Weights of a small GPT-style language model, trained from scratch on English Wikipedia: vocabulary 8192.
MLP neurons of a small language model. Each row is named by its layer, matrix (up: input weights; down: output weights) and neuron, and shows model dimensions 160-255. Each number is 500 + 50 x the weight over its row's rms, rounded and kept within 0 to 999. Numbers have three digits each.
After each neuron's rows, "fires before" lists the tokens most often just after its 100 highest values on Wikipedia text that the model never trained on; "fires on" lists the tokens most often at its 100 highest values on Wikipedia text that the model never trained on. A number after a token or word is its count.

L2.up985:390516500523607570465480486380497526516527481473497570480530427412449453407506497483420539469512435500596537489498477476496421462513443505508519532521508495513482460530468526552468498522467511569475463467464489527484542504400504547471434519545583471533535514474518465534551521531554487470
L2.down985:456486569473517498479535528493558423439543552453426516497487525588462547558474527466502426606514542496450616482498514568544414421528506467534533478584484532453560493549526513513545470451492452578436459416486545500569484490498518471502485502538486534442540527511438525452516498444438443473
fires before: "\n" 71, "-" 5, "|" 5
fires on: "\n" 63, "==" 12, "===" 7, " ==" 6, " ===" 5

L8.up21:457530459516470446497516514532423547481493485518469441469557456509534515464473481575503482571536525506519531446617498474513466432473422387452562427447514481519504491452517471497455495476499538538588530557504549476503425477539507467460534555463531492606512453581536476574479430451516456455
L8.down21:394434517482398523501595478582538596535513493545469577407601436455510528561523517519464493433481618501478500521510468500504480490410442466419560504462483387471587505447530463502422596527541400493497451482583583476480421457483441479452566480430519477518574429543544498504493433557535426482
fires before: " |" 74, " Format" 4
fires on: ";" 60, "0" 24

L10.up436:466478516527480578515527440527511493409446486459528441530530462476584395428463496513472601528483546414422527475486479660495471468449493525494566474511427498473520499551537430575479481500487478473476471451481502530442410522532450543498526515494582570504508635623538508550464529542494527523
L10.down436:536527473549487460514523561488434542620526569454417582405529517582552504623547523473480535397496565540518507515620471509464519498556557474474475539533509545485585423509469409413486541447518481479517551558525581522444505536435540491493517477509544512535509452458434439458515518525513478411
fires before: "1" 43, "2" 10
fires on: " " 45, "–" 9, "-" 7, "it" 6

L8.up817:558506560516426452442461499531512395587590455573551494478474532435524466447563493582476524425546487550467410460466487449509527457378495485533479504555351521548423539544380500593605510517479506415463491489498567551478473461591500548467473480512524539475510532478522454435494506539453554453
L8.down817:554476560532445499499533518528521511565491522509472444446544492578494399441517452414482469473447525515546502397501551476492446544522454531487515485523518403568519591429555431448521417464454463465516541598437397448589496377557533457509505557381463494568465530512450589488492591504593507517
fires before: "2" 46, "1" 18
fires on: " " 60, " con" 8, "con" 7, "–" 5

L10.up525:540597588443529573543506538458438480529501485498465457427573483495483484499408489460481556514474517536432435465459428502561483491446552423566472594462475448510460451461519477468458508455513582491504513440571502501404507513460499594463562477505555449488486491426479563539488442452423451538
L10.down525:423487458452516573551472599504350517513465509482462486472457457483394516567552517635514462498528529416466385356462533535449547468538501522489391458547565537467668523533567609472440610470430526512470530628522499484522453465509484463444542432404495484513556495470550490458502526550508442533
fires before: "\n" 30, " In" 11, " The" 11, " It" 5
fires on: "." 82, ")." 6, "\n" 4

L10.up686:464465603524551419489588531457513498495498411536500486530402486518493516485507512532494406490517416515469452463489457494505461519479443509474509410600468442410438554491647546577635472468458495472474515477472522500444465466423472426486496501464459536439480526505479490508426544542535565528
L10.down686:476498470530407464518522433560465499523548507445494482498569505472410539481481397580474536599601472497581541497542477537524530541393475553491520565504513415494545369391442530472453536466448464544416537518545505502409589638522532582568527533505424604417498460559514512455562508433434551421
fires before: "2" 51, " His" 4
fires on: " " 45, "^{" 8, "che" 7, "s" 6, "em" 5, "c" 5

L2.up599:633447542524505500517527506448422432517469462475393410586383449559513420467567438477544443477635571529568462522581449449376516527553533549497483485407536479462398532531445377455448450452540492459494416520441524508491532470521486562475447544512542502579481520520528551514442461498526479513
L2.down599:498394539422578477498457551539561452467551491523566490445470464466448483392513540472579473502497504453506486514438485599542511483534569526397565430569569535498522427495507541507462492459490528500520582501508519484583437522455529527514598552415442522534403460511396548496509510565448389537
fires before: " |" 17, " (" 8, " –" 8, "N" 8, "W" 6, "E" 6
fires on: "″" 20, "bert" 12, "on" 11, " place" 9, " medal" 8, "ner" 8

L9.up236:570422547421471535388502481423552490511522461521536517562549427525476552515488495481504514460477565486506416562487515552440517524429541470488519498438517613502566446603489555505552493415491426494551465543530521539562551507589468401547492471468614485481447427501603505474493668480449496572
L9.down236:431354469501458529427433450532519494504491491550485546507563431497452554493462567598442459491556536495477537589523392464517542527399555543408544449584452534495366508578409526523447515430577399469493479510511528490616515496364572470466493548526445628520514571417531557533519475545469521531
fires before: "0" 38, "1" 26, "9" 7, "5" 5, "3" 4
fires on: "1" 31, "0" 17, "9" 11, "2" 9, "5" 7, "8" 6

L8.up126:530449412455530486590465558499568431488567515485478402474480442501523500493501473522479533495476421446465447539503458471487503520503611377445536393497627538552468472550457497543472510516467505469506564477471632535507441476544463544443464613576588543560524498452535465491522510422517441537
L8.down126:453468489443523466529497599590457432542532462449540499496622515449409430474455481472471513490508448518436546483527529531448443497452460532501512526466509488493517514504507508517607541550493497481534524507443464522485588496470418549535488479492445420397550530452485537475415403524587461514
fires before: " " 46, " (" 5, "B" 4, "\n" 4
fires on: " |" 37, ";" 25, " /" 7, "&" 4

L10.up710:468483468499441492500556438459484475416479446547472451477544500508611499507397537442497482501468491526557419557546511424495505471501540535552544470522478451527455366557531485450487436437577450523451499413553503443437444471472605491498453417513486451456485475495519520483516501552500534513
L10.down710:527454552474561435500569554460465493548520515374472469459542551497450553509517408458562552489542490534456558475600501506406495500536432527570541535469525402492555476573484579500635443486451517535493494562490517519444434490495529512486430418608517554427526512534507481493464504443456508424
fires before: "2" 94, "1" 5
fires on: " " 94, "0" 6

L10.up438:524509468463518515479498444594441554574454450395556556527431533494506526485455551455496426468472448476449523531528597573545524576564498513481475582490549519465501482491563574494473455637463509518495450459441373418421439494499447478494507464508440533531500540554559392464477479442583465554
L10.down438:505456508517436554542531553426481517510593590510433544556526495502534564393525503482460567519560540540484460432454443451545443471482420590525419501488494454514530495470364505543519417510518402433551422503490479504474554471481533462538470468597520488525582445430532521383488546490415590491
fires before: "2" 17, "1" 15, "3" 7, "6" 6, "5" 6
fires on: " " 63, "1" 5, " (" 4

L8.up246:511550545525494505525466397603471490449516523405603492521501526538485529429527499628443485561622562521565451521635529500498483499592550561432492500520502572496434523448522349467535521485536506541559552507414447486537416410423424503420579541525502539469435547515539432455510477530524532465
L8.down246:496512548619584528533423457541415516498404463557534568463487445463540505428490427363534495429475540581458561467450514477515555462500555496459433436462524442581613451639556502546565559551531419492473484412524445439509514425443564468522398574550477579447496442435466543478533563392489546524
fires before: "\n" 43, " |" 29, ";" 13, "4" 5
fires on: ")" 24, " |" 17, " Platinum" 9, " =" 7, "5" 7, "===" 6

L10.up365:448534581403464584443510482458521436483486537537512535487556465462526492459573561447472528485486492478476456531539491528573562623365505476493524484474511485540482604554529445457502517479412513408400480465536469486621476415552475442540465499502456540450462443490486457516542449581535534508
L10.down365:542425580525428521431506585458412450503541569501538506379490457564503366503534514498532519494503440516511581517415531517448373531525561509465539625481516496481400488446505525557494569419514490557465484521565479456519515540541459595445460427485560556575538470495467541500509494439507448560
fires before: "3" 25, "4" 20, "5" 11, ":" 9, "9" 7, "6" 7
fires on: " " 25, "2" 22, "1" 19, "\n" 9, "3" 7, "8" 4

L8.up222:604529510490584457519558415466515428471457422507511515519453472507496528491445426447464494580498495488471465517580487454446599539464506458429581489536534517505463501413396527508459509421494553479520504580481528525527469515560496420459610473606546407515616440529476439528494523555503474559
L8.down222:532579518471467488542520471486476499504409499478495508581445483513530570558568449531476434498444523499552447521562490530446548491498481462543532521580495429528520571419553494564579473552503557473564450445429480464531563485517561516548417494447528488561506550522462398548410502518515459531
fires before: " " 48, " |" 12, "\n" 5, "3" 4
fires on: " |" 49, " " 21, ";" 6

L8.up872:444495513503510474497498539456481565540490490504558538599428538447491463650511525556586508521482504525454514506434587541592489475436505583518526411437524510503394464527510502537519437533521499477480454497424500571547435478388411485562510548475480404442587510520589435538461567518499480496
L8.down872:557440491475429439511560523566495550559515610536539510456508506499517509521540445527557533465543506491552446470564565584509445373557489556518441474482350476463509438505529470469499421592487530445572455484496552405485551487522550582475406472478439476526511450469489442585510618588489491450
fires before: "0" 27, "9" 12, "3" 10, "8" 9, "4" 9, "1" 8
fires on: "," 29, "0" 21, " " 10, " +" 7, "7" 5, "5" 5

L10.up757:504582536530463554436540508537413513470512526483517429504508543487513485450490548472453541472608475536508460516462491520543499516547512438399450482553626454536518448500613558494548504441488464508553477455511501553446498571522531533392527469495507579540487541386477559497468589471473448521
L10.down757:450549529467460543643533447482526525469535447496434493423408521532460519557393525512513384524531477536486537391457487453494452535502491594501551455497452559526623494412522527561509432464433444546439429481408488449494450445559523534534574531507547490532448462486499535468487417498618496518
fires before: "\n" 22, "," 16, "." 11, " |" 9, " (" 5, " is" 4
fires on: "s" 18, " it" 10, " other" 6, "==" 6, " name" 5, " ===" 5

L10.up205:534581445471464432468521479501519484515487480479494462465552424449553491425559432569492519490411558429462400557462478459579554516425514556450550571467506534504526370582440464518532507584565482387518473509510565429540525490528582492539508471541487522486477514502513514503493594461478525481
L10.down205:543507593516520518495500540481525452469557442409514538474560414454430494479482448540370512410468483460531605486577587473523498493406435496485609585503526555479389480543544532515517457493604393394498549523499418444448543522586496464429506510555467504419573490535504527371459481518448508571
fires before: "2" 28, "1" 23, "3" 17, "0" 13, "8" 5, "9" 5
fires on: " " 44, "1" 21, "9" 6, "0" 6, "\n" 5, "8" 5

L6.up606:468414547519582422526442524485550510488509515535431517466513559580508502510599538521544444451516456530542455493461502531507446434442531527501573587481537506520478450532501493567445465446541565496564440552530545521474463476461466463364476539503572458562501490467497586506452503552517430488
L6.down606:483476560492488516535400545450476469465538435490470525465519515441541469416461456451513454549480460507595505519541507485512544536522523538548511426537546461543516611469503417559463543460501507510425542481535436587480613541441554479565520454413538441511500434539442463542594599529468469495
fires before: " " 37, "\n" 24
fires on: " |" 76, " " 5, " can" 4

L10.up966:503564475452501464486564476420510522479552486372553446533550554488508519479521492511573418467579485437423548461461436430558577584503519527558502457481483504602510511511511545368447380492553536495453531414500573556558515562467428559517467474441386553542489548518578525516476443357421523496
L10.down966:504411553362428488439489520463440432448416421494460543523550582415557527442580508473492539574485562584503552461466494509535535501501503513457446570521514473450436431493573585560516540529609550497523538552631518495433488561432454532434497459520470565524512582407401502458479470481558459548
fires before: "1" 30, "2" 17, "4" 8, "3" 7
fires on: " " 48, " $" 10, "." 6, "$" 4, "_{" 4, "-" 4

L10.up272:523506556542536579551443432515475502535493545497547474484468504452334543501460455507544464437628464559457524436562535441433470550539521491413487432515491496481451501464416446512566525423497493565447457576545493534474511406479448497378597523512456492448482559453501487552620591581506487514
L10.down272:585556496510513526514555519479401416483507451516509469493507551488470461419480502438486458496419383446443533480505501494575440514558432528470407467548521499494643500517571512498485459376402394536621510606496510537509574467535508482543533500485484489526494461560463512529492531460496383456
fires before: "\n" 37, " " 12, " |" 9, " and" 8, " (" 5
fires on: ")" 59, ";" 25

L9.up48:499530503521516403470473429590482515508578435510513465488486507529480502372449454593546505510490513613547526467453515499531433447459471557546592479420523495528576498390544510428485493586526499425437575404536472452450530598530444551513571416468388544515522522488526550515477462538574523500
L9.down48:460632433555488572547467582477525491457397553553507554434485490501421530512574510479520530450489516406466494486502548518492596439533580490417488598626496500490419585624500516535500486464447441504560449601459498447534498432414522464556458502525520465455420471515550511522535464499518419455
fires before: "9" 39, "8" 8, "0" 8, "1" 6, "7" 5, "6" 4
fires on: "1" 40, "–" 11, "9" 8, "." 6, "0" 5

L10.up603:542526563487435549505515493515471519482531542435497511543463469535466546427527486507501520464450486488515532512403465485542519465436489577499531465452507528481478487534529481466510414550520391513446466469530482434560545487482621471583470370409532426505438523470458487552527598492467547519
L10.down603:413497417586437468499495467409516540490482457520541549518506397455498499444457603408551527522481556552482513494591402502555497568463453534525490500542489487494476513631449516497535444483486554536521455426443449559547501507519513538505427549451418477509533458432572514584493461494569550470
fires before: "0" 57, "1" 16
fires on: "1" 22, "3" 21, " " 15, "0" 13, "." 6

L8.up439:463433513427537566526380509459475468411571409516494482438449534541590506475458527530500527487535529453534494448501516507477549521536542462418583417452499514506519500493497429607510474408518576553545522603504497498487584486552472605426469548533569481572461488480565489555472479507487513505
L8.down439:560495525522522484517503638567455479499529519481536546496477442457388505465533546477558447445556475501590523505586499541387490497506446608507427580453498535500590544547503367493485526531438506519519385456540458534512533456426591478471463463542541517519511514537413493600547493449566516455
fires before: "\n" 63, " " 18
fires on: " |" 81, "\n" 5, ";" 4

L10.up732:562529587573460487488468549431555572564415467480507533537530463526535421549537515472600536467527520574473549554432537598437485469464409494524516520447506531518442476515420499503517465493604436450520497483478456490478492505516534525532494410517504573484532458531470574518568562458499480530
L10.down732:458534484520492514478513429454467589508447452447556520517512474466626616504542387437464508466508473443454505531631540413465539522445503454501580527566467504418561555489449458413472535468524463570429562488513457474565536619427500543566469516605500544410515493566527564451528508464582364495
fires before: "s" 91, " York" 4
fires on: "'" 76, " New" 7, " tell" 5

L6.up151:448530485447559545513507484390460503432531483519540492584410561555489517425512495548467479495623476466503477514555436469492530500535512433441517552532579551483539492487478522502522517525452512509497528524488510381531466498578518510504495459490455463533599493492528422492549530575545563524
L6.down151:567467543498467417524538477488498543492454548568470415393516406476517519443557436484495478623458449449519501444541512469447504447421528514562491540401469482556474499423458506579459537511449497509443448534525568500512496572558492530447505495457482540506539537437501529597570437469436519563
fires before: " " 38, " |" 8, " —" 7, " –" 5, "ed" 4, " (" 4
fires on: " |" 39, ";" 16, "s" 5, "ed" 5, " km" 5

L9.up952:518507442515531478577483475484507499539526566505496506531532420511558606490465420459502388478523434530536444587562514431439532483417556510454511498401423499439477573444373473524522568495563449449541437554452414484528438475517527495454478358549468601433487541524407495505525481515533601442
L9.down952:564488478441414482519455542496445528579502409470530498500432611495553426508470494565528586539437554489551454479372550537422503503481498561529538567458468511523584568374546517534538546428522539447424539447556623499598524482482441428516455488430515507589582430494421465514489507536477487396
fires before: " " 68
fires on: "," 56, " |" 12, " " 9, "mo" 4

L10.up73:566483459568595515460483426428544565479546338502504516524495443532539438488515505543475418479618518501512490572507520557515491443556428507453565481549523506468344484436560501498460571482487632577474531450547485513578457530636503558564448530480407558458538582543515478494436532455538478468
L10.down73:431556464572460530442408521534499460536463465518448593505478459417498457487491507467485489429515474573454528459597471481466584499458576410522494540550464535564379541556505431488569576491641453588526576474537500495527499507512578468495461490469493517451423478479608504547524519511561453559
fires before: "3" 17, "2" 13, "|" 11, "1" 10, "0" 10, "4" 8
fires on: "°" 32, "′" 21, "\n" 13, ":" 12, " " 11

L10.up395:505564527463534437489556523457542499473497501553473472459478501574563508527531538486538576539524512582432466464569471572518454529474587496577449433525401452544455486567483414442516482531429503389500431392530532523547510428447508512504522465465611421375556502464659563587492443556438563512
L10.down395:577529411555448533434520515422462477474507583522536470478481495547498522552444530525463492523468564469483495437555479496485516437515502465535482482492511401536531500497477442547606553502538525518513485560484424414490541611517591511605481506527494565523562571548499519459496406456460547501
fires before: "1" 75, "\n" 5
fires on: " " 68, " (" 10

L8.up971:499600412564516538498324575493449541448477470554511498486533451431489492423467465543470514512441579463406536501504519473525577360476491460544572441517447533503448524443422529495476505486497443472536505437506492529476454517558469526458435544404480475560465535508506523499495559474515481529
L8.down971:472491467522538546476474524433539427510498596507465551422457447483586436453485478499517459484407522489519500555506521515596477515459489465476389484448465557464617461437476525490490537438473427574535529497434443519549522427416516482551507533416591541473561452555528472538559477473430460508
fires before: " |" 75, " " 4
fires on: ")" 36, "\"" 22, " |" 8, " " 6, "3" 5, " —" 4

L3.up1005:436554507501492490416538538477536443474581481591497530417476481489502485475391508511467478507513489522559598538420511455548583521536454475504505446495579581451468546493558485454512443606446483416478519453469502553571526456450522633485496492524519485494415461574510547453545497483494502478
L3.down1005:541501448490543377435545523451478469483481481522576482445462461437460498555496528476510467492510528514488474512509414487504506495622450463520561441386509386486669570471454431494499510514490521515527474598522506544456522525594488550526567565485464494438561504429484604519539524546561534610
fires before: " |" 37, "k" 10, "ed" 4, "s" 4
fires on: " |" 39, "mil" 10, "ter" 6, " of" 5, "no" 4

L3.up707:516471446544511534526466558477550545496405473576588509495560457534490573445493486446478528420506527514484477496471368450587507512529507527514461518383473459499574536518571537435574481478538482526439496437516475477496500504475391515457552576458379431481529521486540493507624564517501498603
L3.down707:541494531547516449481427496594502543530496475452582546528560516591408473530480489519452511450426547481472532565572494490599454480497560443457542507452473610536599490471516459540489495451506417550507561508515488532463529407410451502620470439432482526513583392470482447392516470481431561504
fires before: " " 42, " |" 20, ";" 8, "0" 5
fires on: ";" 24, " |" 22, " " 12, "0" 10, "5" 8

L10.up223:436452616495503487567498440568470510525484498453545489478554446464436436411477480501520449381454538437493571596593404524637458529467472509425619480484565452523521483614448477497566505520453421438395501546361410418514475509566510519482470468515421585457530442495486526554530500482518545531
L10.down223:472440531552458431524430487544459542567535434480514566484409558456457371515492499436539532550557505472545460442489634612593449494445461507488486442456571452467466519528550492588415547467498554591474503556476401572537491419548502508480498514560575545428466462535474438550410559548530422468
fires before: "2" 50, "3" 17, "1" 4
fires on: " " 36, "–" 34, "|" 7, "^{" 4

L2.up603:570505493510497478470463501425567463487515515481465507587530473513477536534438490514492488494458536372371460452510485393465512441477498438454460519448386481482505475532439485461451526536531542527417550463579465509484550480502406505570436532544457514483527468471513452532533484485431409497
L2.down603:495542522471481496557509514562498573558428467484531526498520511449522516458548522447510556468518456458559488572556520514449509484479491445374515504488460492598483507461553462497465434451487545577511591420510458634444533512529465415505514566522506502494472627524536483537620502486485473460
fires before: " " 42, " |" 7, "3" 7, "\n" 5, " +" 4
fires on: " |" 60, " " 12, " into" 8, " other" 8, "3" 4

L9.up158:495507384490508536580459562438435502504593510517534394412463495510536467538495545500442488549547445570570503377419443410528397425518514494529467538442417543517530574471475494489474561503367498483463424536465496548433498409403550474492519522512578521575453537473459536429579553573412555542
L9.down158:494494453440558514401506538499517472491521551568533486500476586621525475513519481501534481460418484558410514426420421478550518507549542426487455443506433454473503453575493549454526468564427515512481464400540531514525494518486505525516478498448485548568438534431502525500486470523557485501
fires before: "-" 79, "\n" 14
fires on: "\n" 90, " anti" 4

L10.up413:554518456455593381461456571502545471504484470498572292514452453493441478489488458604434549568452542500605481520500503459364595493450509467547512526482484553411500537498480537501420527458500569448435484492543471461561516522444434604466513430489560414480568509543507558522513457507510540511
L10.down413:461496598557531549475492444503511539508434598405545483446488508481452422514511470467548526492603475469447536495570515534546484387538392533537548500507426518559566476460481539485510437482463432546550532433539580530419482550537633517475478519488502477566448603511463564561477518446448453477
fires before: "8" 31, "9" 18, "7" 7, "ct" 4
fires on: "1" 26, "9" 20, "0" 7, " " 6, "8" 5, "bra" 4

L3.up483:539512488538484482495440538463498427509551537543553509514500501532365467461463514439474425490530567531466535379492472477524488451511452442518429483541440529455513438513497514485497461500523511591497498474418510466536532430386515545598455385398475547465545530504497513499555653552430393389
L3.down483:440451565455455525499559539417630508470565508443487492470505469526449535517453579492584493487486487554570491475591375483563426366474512520477551489495548583503503504559526567528489457429446507585497501424533406494443479419531622402509495532524526433448470489437428438423519482391464465489
fires before: "\n" 77, "-" 13, "|" 9
fires on: "\n" 38, "==" 29, "===" 10, " ==" 7, "====" 6, " =" 6

L3.up624:472481585562544486462516402411442546462562525449544456486493547457497461557505497450461490544449497424613563479505545547547483446470390491513557626381535468364396504425524506537546421498482529592458488538556511440556541523476506535495499506397492511526522484487516485474487543520469435548
L3.down624:440472582487555544505529567531488381542473448515571479546470480483441470462526602468472491459528428427501527505496526512431485497451516455461434563592452467544511448556411548513442423492536448567564465475494469452381575456425480461483500553490489438459487452505460521508450493568381431432
fires before: "\n" 85
fires on: "==" 50, "===" 20, " ==" 11, " of" 6, "in" 4

L2.up432:428577348446593523470433448582504521500510476488502423510460499447583517554506517519435520477495506517530543561468555536493524456547469501526547576524520576399467485434482511580438501505428461546558518465588530488457550516496546510509566536525500575573538482465481467516532589558440468538
L2.down432:531572451540535545520488560432494424460486417461495436518528473560480485517473515448421546513519483498465474507451481460505466577466515507481477464484513445523423490392417551549470474472588408510483479483385533487488513492365561549548538397473454454581516562506501581466530592471460496468
fires before: "s" 73
fires on: "'" 89, "ly" 4

L9.up896:550409486536510520483531418551355505539503499418505492576462463561473455568505610536484605446589407564533525512469451536482552453523537414488454491507461519531435511500461418552538478537575500473465512488463483545430506446395457451534514477509527510406406420546514493540491522533550526541
L9.down896:465453420491553551426591450534460389430544494572538530467428447502492499521480480465557519538482507527476420460562531487469606484567543476511423530559558509576540495497547547517495455560561460550508552598531467571484424514460427437417464533541501471438498427512491465393637428399539533648
fires before: "4" 16, "3" 15, "0" 13, "8" 10, "9" 10, "5" 9
fires on: "." 20, "4" 18, "5" 16, "0" 13, "2" 7, "9" 7

L9.up818:429517501594588539451470534525464474494526453555425560614529451511459508466504494567510442470563438538429456416563484572575462457497394444481491466493568447585535561453487460454551489444475441480551516482582411545497470404532457446565521542457588508509480572474539515493444553503497538523
L9.down818:558527444534492454511532520475494590543569474514550540395475477489455513541553496519491487561519492521508445514499570496453490465454564509501499497432464522487455565495392606552356544603471512489485533471485616443552380505396493510525444460531471557500522478427505414528451424520539502477
fires before: "s" 49, "im" 4, "-" 4, "n" 4
fires on: "'" 50, " an" 8, "," 7, " Al" 6, " In" 4

L6.up557:521577492469492610468496538452480549628629416439498545507419483609491537613497449541526478519603548477449528529511562457562407494479502464520543570470462421418467512540529511494458443473517503437590561488532449501368534502449484445418502445476453392466431490460487566602509531452522527511
L6.down557:414509506480548589445391456530541500541412506466531495562557469548561414571478574388601516508503446576457404531483506492498555475479607505560437496468488580478441553512428464483484467481527412546474549535539577526532569465490476453449368531496386565480557531526495484406532503467627437495
fires before: "s" 48, "t" 11, "re" 4
fires on: "'" 74, " &" 4, " and" 4

L2.up226:412633442551486565527469508487550420495597509521407484554547445472463458499516479564530497536497475480502491527506439576559543474446498480447532413507519576453625501425527515450488440410476472521517468434494503447483545504550426508491526469563384541480501418562570457496468540416479437550
L2.down226:544381577416535410431501460444461466434399505527615454425449599472583513487495548443465442444530483486560468463551566470430446462539520585477486514471483436541427451585521476524519527498536550567509550557517474478572465597422586436485490570435504455518481536515461483439477491528429534451
fires before: "\n" 51, "es" 4, "ist" 4
fires on: " ==" 26, "==" 24, " not" 14, "mit" 5, "ional" 5

L2.up181:497550442462590467595465529552491516466554467452544529504498522539485438565459500500499526557491541475542576493478494565463558387473447504450540460475508510590487402502492476529500476422570554558472584554495487561510458540476485544460469532488532588463498376550500484616459515519500424506
L2.down181:525479581438417547428570504553484569476565466563497479455518519483468463507512548515578383502593520490584596448533501498542515501514532552564524556510526649518503511516472479494444392516514487562573487461519507462444496470560507452440505545498467483457598504404480480382476516467495488525
fires before: "\n" 100
fires on: " ==" 43, "==" 27, " ===" 23

L8.up252:508435560464468450405557536483505532473598457555541539587458404623485419510478493490456552519449483446471549512506498520414488462474500550548480591439521514442492594555534404513462492475466589481532593511507499501421505538429486459452434518431614448543484523502491532453534447521466397529
L8.down252:498516495482481565580517537527469372418402550458469528548480641519447507521520516476478489577485449473471506510450453437533475504498459518511520448536560463471556349502547559450538573488518406604507389468550453536498442444517529585430639498522540504553553501491461605484448558492582530491
fires before: "-" 75, "\n" 6
fires on: "\n" 81, " T" 8, " B" 6

L10.up610:483409547488433614474453463524391499497497545459595539459507389466579500510510475487456522468607582506489510567528472480522546530546446447442469521481495486546471510525470407472569498555564427465503505514473508536393505493408528498622536520440545439481556420529538534496527530432513445457
L10.down610:534571534515507448451517522427555450515384486534526483488594553496478549506532493567573441500492564518484526491495449575527499507426506403474513545456493479537508585430574528509491459526478598512422567575488498456585336489536554540484534544521545574467504506526444531643489484522465517573
fires before: "0" 15, "2" 13, "4" 11, "1" 11, "3" 10, "9" 9
fires on: "." 23, "2" 20, "1" 13, "9" 11, "0" 7, "4" 6

L9.up284:509467490571516532588386505484417615571553484483518574449552485527548529544537455391508477486523453560517464465471547549547520435479477480532487498473413526443458484520521474482429370465547574436542489503494452497575539508427575525584548467457479502476448399494441408540628570459450501514
L9.down284:497387491514443532449504511560446519571462508520524560491468472600513529500498508481524524466352456544496529556477495565403448483499546631435556562498530537471378537576470408527557485573587509395524464476523510501533533619476486435426471554459581484438492496451572452502517439548466425547
fires before: "\n" 40, "-" 28, "|" 5
fires on: "\n" 81